python train.py --norm="rmsnorm" --attn_scale=0.125 --init="uniform"
MLP neurons of a small language model. Each row is named by its layer, matrix (gate and up: input weights; down: output weights) and neuron, and shows model dimensions 0-191. Each number is 128 + 24 x the weight over its row's rms, rounded and kept within 0 to 255. Numbers have three digits each. A neuron's up and down rows have the sign that makes its largest values positive.
After each neuron's rows, "fires in" lists the words (lower case) most often at its 100 highest values on Wikipedia text that the model never trained on.

L3.gate312:120160138107120175145129165151115132124173169153114118164146125131109122089122134101123114124142133106194143125155128151114140127154139153107157141130129141131132122104035139125135115100100173141131142083137148133157107121104116148136136089165159115135145152129148159137140107081094099139115160105169126135105122112119135135082114153106110133129153119154085126125134151139110180130078147100092119147141150179162129104125117138170162104105116077104125097143139130103151150181118149163106105150120122142128126107141101082106177119145132102120158134177102149112122128145139124117
L3.up312:187118129129120098123148113149136121143101087137117078110147167123120130153120107160157108124152141115106122116124108104106063131153130123146104139131172122129150116157173133093117141129113107140159140122135102064111112143134135101117122115108097119148138145089124099113131161111164138127131164139147118122146145139108161093091149080193122090160147100095145118144124125126146119124166173134130128127128088139095142133120164103164145133178149184134115124106117087128147141122102128108148154127151172155138102199133084157142122146143099149113137152094170156133112147094133139112
L3.down312:116127157131098109144087143109164099127161168136099114163167160124090123118138080108125142152109137100133163131181169107110115138132147125126134159144137116120182172140121156129129154087116103095120141111134112140135095138113149124129111089133174137100143134140165094094112104141089140149082135118142144123103100146130095118153087129109128124159065130132132135111100147118119110118129113073135120094159105155187107140125081175117174125131122103094133116168146133118165119126158125168093101112091094132122117077094136132129147100114150103135151155120166136115132117127153116133
fires in: "on"

L2.gate143:155162151122139137131151143139091117114125093098128166142117114127113121073120171112136099145150101115132104111078128166105126098107138150113075153141132113119133163128098104137127112138066130161103144148190100094136180152103123104113097102126133105159133084143054132143159130172171102158126163153125114078095128123131141120122170138135086118076125135148097107075130118148081105150098166119127155132113144122120135110132104122149135109097118116135136126111128149109101148110126104135143123136142176140127132127107126128149085151130173125128104132161133162134147160109117143138
L2.up143:140170134103136122094185121124110097125115131111135148155129099114093102102127156130107104119168081109146141122082129147109130091105133138113095160136122122104112164131104142137113122142110118158138129153141122123153153134107094121125117105134139114126144083124055130119147083144156132148126135140133125064108131146120145105142147142107103109110123139190082137076135160122117114168116180091130174166094141098113176107110106122144152109105131145126121127123124117101127138104170126149146121105157175172138103118124139107153090090137205137114109150122120138139135155142109155162
L2.down143:097146107130142112129155074126170156122147145156116094133150141145134098160139134098105095123161127115120161101090118113119115161128149149122143150090142142168139117135151189138130171143126134116141116137107098124126125098139101108113152145124152129120097123082134145110171113082111112139121089095136105102110135112137145103117148141118113093148085161134161112076106124147118133124133105135129169135074122114130129132139115130135149096003117177119122118179160111098141090101147154132110123141115111152118113098111126133130119102152155138141132162102135131149112140097168109128
fires in: "in", "across", "through", "throughout"

L9.gate172:174121124123137097101131172092136095130119138140149098145141158107115139140138180132127131117083088104131111125177123172133137122126150125102161185123148125131151171151106165114118108138146140129115145154140147091117101110117111123099172128109132119098114087153134096134111127082111164133122161107150103161137123121110111074103153122074162105060118153131128116089143127132138117098156140117094105091139139188102095161137137165138134086145106154127100083185113150143126122095143100121136099133107113126144099130104117135149106156135138087160128145121141130098095151113125134134
L9.up172:150133099094138163125164121134129119110072127119140108105138133154156149129124126134132109113128148093113131149159094113118123144103141113128124128151110091121131153126140143126126054113146136122129102166114130130142135104087137140108139107083146120131110130145127125140080148141184095112135176202088125148092073117118125129139140119110187088183115126174107125160125105132125150100199136122119110148117135142163095095143132144133139146114080153148127143167140136117117126126128126134094137137095131118164087118126108161092136120139135093136143097130109190117080119107114104088
L9.down172:180144150165172087092136158111138148131127141120123093140137149150161132124089091145123105163124177091114121108110123119096147123151126109149143161132152142155120126151107106117157131113137145143129154119106169140150121124121076107102132105123148095102104110092127137140090124183073140121145135096120174146119126170116148132114104108111134162158112117115143125091096125102109123169141152166132132086114092147145094107133078137167161128193122091078158106147123112132143127091135087151095105119132121098114150131143100122137152110153127160153129119075131134138093156147151125129
fires in: "on"

L9.gate433:145106108077131115135141095147104131152139128149106084143142114136152122168120111094143136133113114158107106107134132091130115080132150114145118122099122166127123129164163128115122125138129139129163137148159146108114126089088151145147122152199099135158150123157109137168148144157134107108094097119153155075107163116115155130115190151164092098134107081097148097107120140096122124129161158155116132134152139171190155112142129122174128159141136074143137153135133121112099184126173124117125158162133142122163148143113148132098111102138120155174139140108102142139164156106130136139
L9.up433:157093173130091134138176154167119104176106113097152160083113145091100137092080137109146089106101092150142134121092105163125119127107112145124155110132142099090114148091146117111141163153156140119113125118117117119099094123157107149122117153162147130125134103120129149163126129103121128128152124096144113142128175133173142117130139162135100070144112123138114135108146132139126136151165128079145148171169108116131142169141109164134103160095116155125140108134144102132127138098111095134159143171151137165184117159134063086105136127096142125137095104162146138139110104158146135134
L9.down433:100115146128140090151150152128154149144108100140142182149118128097103153109121118126125104136115156118126105137111078132144112149140165135131127137104174136116125133051156139097144073139124125108125101133107126148095109138125098157187143158114116151100137119118188123136162146122110086115128140158156130133120148157103121108131101129146125094148095136099093168142111131157146149130146143140146176158141126088133118118103090161149134133071137120098111154120101083112111151101121122151134129125161121150078106141113096092125139153141123096125095174172131137137110098172169112175
fires in: "with", "without", "saw", "made", "causing"

L4.gate48:092104106157133089136135100181124180092119090110134098119131121121108134139156166126157150141147093126144098100139116113121070103128116151118145047131138145085097116159147110097114122130116176128122113108094114147128090172099133128135107144126114119140089093151147127142107117130099123103131103157128130117149098102103075121149147124117117147126121084119113087100110130128099104127107145136127168111168140190112100098087129151126128147118153145097098135098154144105121166096111148128143124131104140116115107154132086113140150144153112099119086151129123153131119152126158067165
L4.up48:130131108150121103154132075171156157103135102094122093115156134147127128120169153115136119132136073172191074104121137115092107097146136113138121108140150144100106120152157164113100152126081174128130157120102140142133121117133087095145157132153080105141138098107130146146087099101150132143120094156164139152135131116113133109158127152086092145173130085097146105074122139123110101153115123157165137158178145149129121116103166139127143148165174136067120126127111122115114140113080148145127101144149110124119135113134110131132154129134138099131085115127123179121135114148139113129
L4.down48:130153190165122074120117126123139164151153128150106097144115129149123145097097091150092138120137087101106089107141131126135132087134155119130101142114105112150120137145154173107108087171122182138163148115113151096161169137114114116123094130168121155141120102097137150142149085105158082103140189148141147163113126152109128106140166112116116137116144118134193130136101158128121093119155150106166168111139123119150138113146152124118153093078136147130141150146109132138094153125143111194110126097138110108120122151102100151127113096088131103108132132125108148123125169135164122132
fires in: "can", "has", "with", "they", "was"

L2.gate77:138142134181066096099102152122142060103157122178137128150123147082134142143139113142139167142123126100119090117128118122108103126135130116091139146105116097132140162128090146120108136146142151094155127086182130110145137123123128138154119072114148159090167175138143105143101120143109118196103172143120075151110136140087123145098129130143133147134091148138121175133141088118146131125161146104173115135170131179109128106122110160122124142143156116128115095139132153119146137124077127096129108128171129123101127111123131145136148133124103146097116101138125158073160146120128102100
L2.up77:135101143079177125190133048131089088123121103159120097125139110107170138150160114096122108110121144121105104133118138110114093117131142117148147127166135112093138143159111120125152108126095077125110125134169103095139057154121132102102098124155128101151102140142134130139083126161087172123126119121127120126154138118149131137128129108135131105139157144145127100104143153125143125114092121093107091097131140127133105154119086125111103142073132140097097098135106117097140160119086180122117134144147107183140142143075103120078108100093131129143146137120139156147107128136138104150
L2.down77:115132146150138118132102136149142160120114124139123132159117145144158123118156082125155153130156150122126128141119130127150147119130150114122160160093106093102162144151123137137168136119155091093188171107122126110140138153121139163157097059108101123136117152147112127074124114121153078166089211097128123113109129103086155135109162133135077095114135165103130140138124108129108144116164108139133137126127116168124143119164122164118084172114121134125125100153166144116121136136154094103110131132210091127132144123111106175118142126151114143119128151112109170127116101115120086108
fires in: "on", "of", "at", "to", "daughter"

L2.gate285:137133104102142112112116130092154140174145145093134121139182179122134137147119151129131078144164101088156158119105115135133110131095068125134140143139159123136152152113121142144151118173160130162113152169103127137168100160149141102139120153108119135107137143145152110130158081128097140155106107165106165161091171108134141131130164133152178124081114115144117152115162165144127117160101117108146139114145143145138166109096137137173159146115110167081113104107159100133141125158143164110118125132095146168096111114126115131156142161132171145148154121134129158143146179117156125085
L2.up285:139195115112096150098129114138136102159135128103182174143128149145111172158130131170100095105112143127119081153106120167132103147125115138130112097125132126131160180104068191147122101128150131120150157181134095145170133128158150125143171143142155123148120166138115137122139121109096126161120109141111104151144096131087134150148159122090106114115105104149128132134108098095059147121127118137127143156074174146120148143140092093141136142123130140093136145163090100130115128112127133166127142126130082141145117072122137107133139128156131167139128133133151103132142140112093101126
L2.down285:151141166122152102121131150123142152094142133130107120083143168105166120129104127136118132177155084076082169101117122085119137131118121139101117113147137130140153137089103138090116159143101100107105086152126151122135104149095169120118085101145139099124149129119121135136167119100094152086134112131125124118084195131122135123102090119163129141149135136127139170097165141127151071135078135156109146117152124171117125122137126149095143132077092159124103081150162139101151116151104152118122112166114160135131139131120135101108106107125127087151138112169132175139124124096139106095
fires in: "in", "from", "on"

L2.gate228:154100135144117112112179111099142121112104085115131089125160134123132140124140169089130134155128088091123141179114107112113101123144113083171119158168144154111144166140117102136139101145116137123100166156086134162123094134127122142147097083106138131127116139135106083099137135124128153168090142096154130137115142133113100079149168143157143124145117128125084135164113134091127135151112187088145107147149160122086121159147106162097117126103157139133142114120133118162139145144198131171141168129136149131107109100144081136122148100157164128165144137147161141103149113097144127121
L2.up228:164104137153118097115163118103132105087128092118131103123144089128125117114136140129133139063110123131107128161135114140138093103102099114128169172165147119105133113126107145159162137109095111119139112152144139136114093161145132140131117109130104113124140145136136067104136139098136181177120121176139108168167144089091105117158175139157097135164171148154124124144136142125129139179112134153093142172145151113099134153117081162146154129146110187150118119094110079117134166131144120130128164141104138096121087086113112147127140124136167137125095143099163148084141125116123118117
L2.down228:136184178109088129097119114088137138153159144127126110123139138127118104130128137163123113144140110092102166138129097105122163138116117143144167127118169121158150132149119147100138088080120111132148169124159149111114122132136109097090076134096105095146149132102129139135097128108128135127193171108138142131161112134153146149126107125108108113158094151117117148112137112115139134121119117165149139077127091141150096145139116181131115076065070161147124131167141138112137179115126079110158126113123133116128145135162063165102132130149136094163131154121104112156132103150131144136
fires in: "on", "of", "about"

L3.gate226:117105145095156124118100109093118153112115106127123119103098107145140142122159140177153092133136147128131107143145146096092131107161100158103110152141141115128187176179123132060157113110145125146106112091116155152113101136138132102116099148102117141185153135104107135151129129110119170133093157131108118122138150139098175115158135136178098138162158132138073167086125139130164106095145113135156116130089161158128109115135112167133124140085097138124122151128146096194112116097145134109157149123122146112108117141092120130142128168140165118119146126128087160130149096122091161116
L3.up226:121157114129179145113088157153129137136112126121128136139124097151129142088107137120129123131111110123182131150147059144113139141119147142098094121127141154085172139162073169114170118151125151123099095124141111172153137115155161125118114139115137173118156133102078135108124145106103159106141107122086087120159147124101135140112111171130109125137135136112090180109117141115119160117118107073178112114116123149129120101134136150124055143111110184144120113122140144192096135152176138139162117106104141128111147114127112145140140117134177126146159101137095154138129151128121130098
L3.down226:149153155143152113052152074142138089140122087101123108108106151101157119115130175163108150123102172100123122125125153131126120178081123132129111139118152085123133130114078149095124074128109091118168137095143137154135135175124113120101151132127106124116131118119120103115124105115080171110125141144127071100130142140110135151126105133112148116123139162139134130109160128124101141138086094141147150099186137147147108119140102150151148124111104135105097074151135118141123115125189120166151157168119082134119106125114137153122132115159150123146150084155149129113125129146125097077
fires in: "up", "back", "down", "frontal", "on"

L4.gate206:117123150100093113139113111181151167145127083143115153169107186177106079125124143110145116114120135109123115140138123074142141093095127127117130100152123127122113162099100114124084130130149088144116119081119118139141119182100098109119144169122155140124150097135149144157107129237100122153139156136115142134125146102146147136135136121128117144112104144153109140154144122139092119122100083075112137107115116136127136132130166137150147138174117153192162107120122144158113163151147129098110121148140089134130133096167115132156124139124121110146153150155126131097137139113095164116
L4.up206:125113105083090147147148129141082110157142108161106164166062106162094107137135103101121133149137104112123131111151168140115119132146090137133130115099103137108116139088131119130124133099129125134109145081141123163120170123084056104140138132102174133109138131154140082135152103153142137156105175112125153182098125131132104071138114126126118139121106154137100143115140147088133150130102145086130118132155125156122150134129156154157149132153108151130150116105161135089132124162121123107151089138100120100104143141195118124142126122085116103140130136168158141145100150183102149093
L4.down206:166138147118126122164133086138134124127127114135144091123126166087103089116104096128114164167155140128153121108084141099127155198126119115110115125102148153151088166114102169142100139102129121166136148118108120116136141181141122132136149109113110089132156116163092129136105134104128098134106151143105118166135147120151060128109159147155134097086144104124115107084105081140114131134116148113156128119117157102113153160143168113107148114094110134141104111170080121118176120095128151097138122092117132148125122125115113121120183118093104133135104129187182093105109139131118117149
fires in: "name", "book", "city", "district", "genus"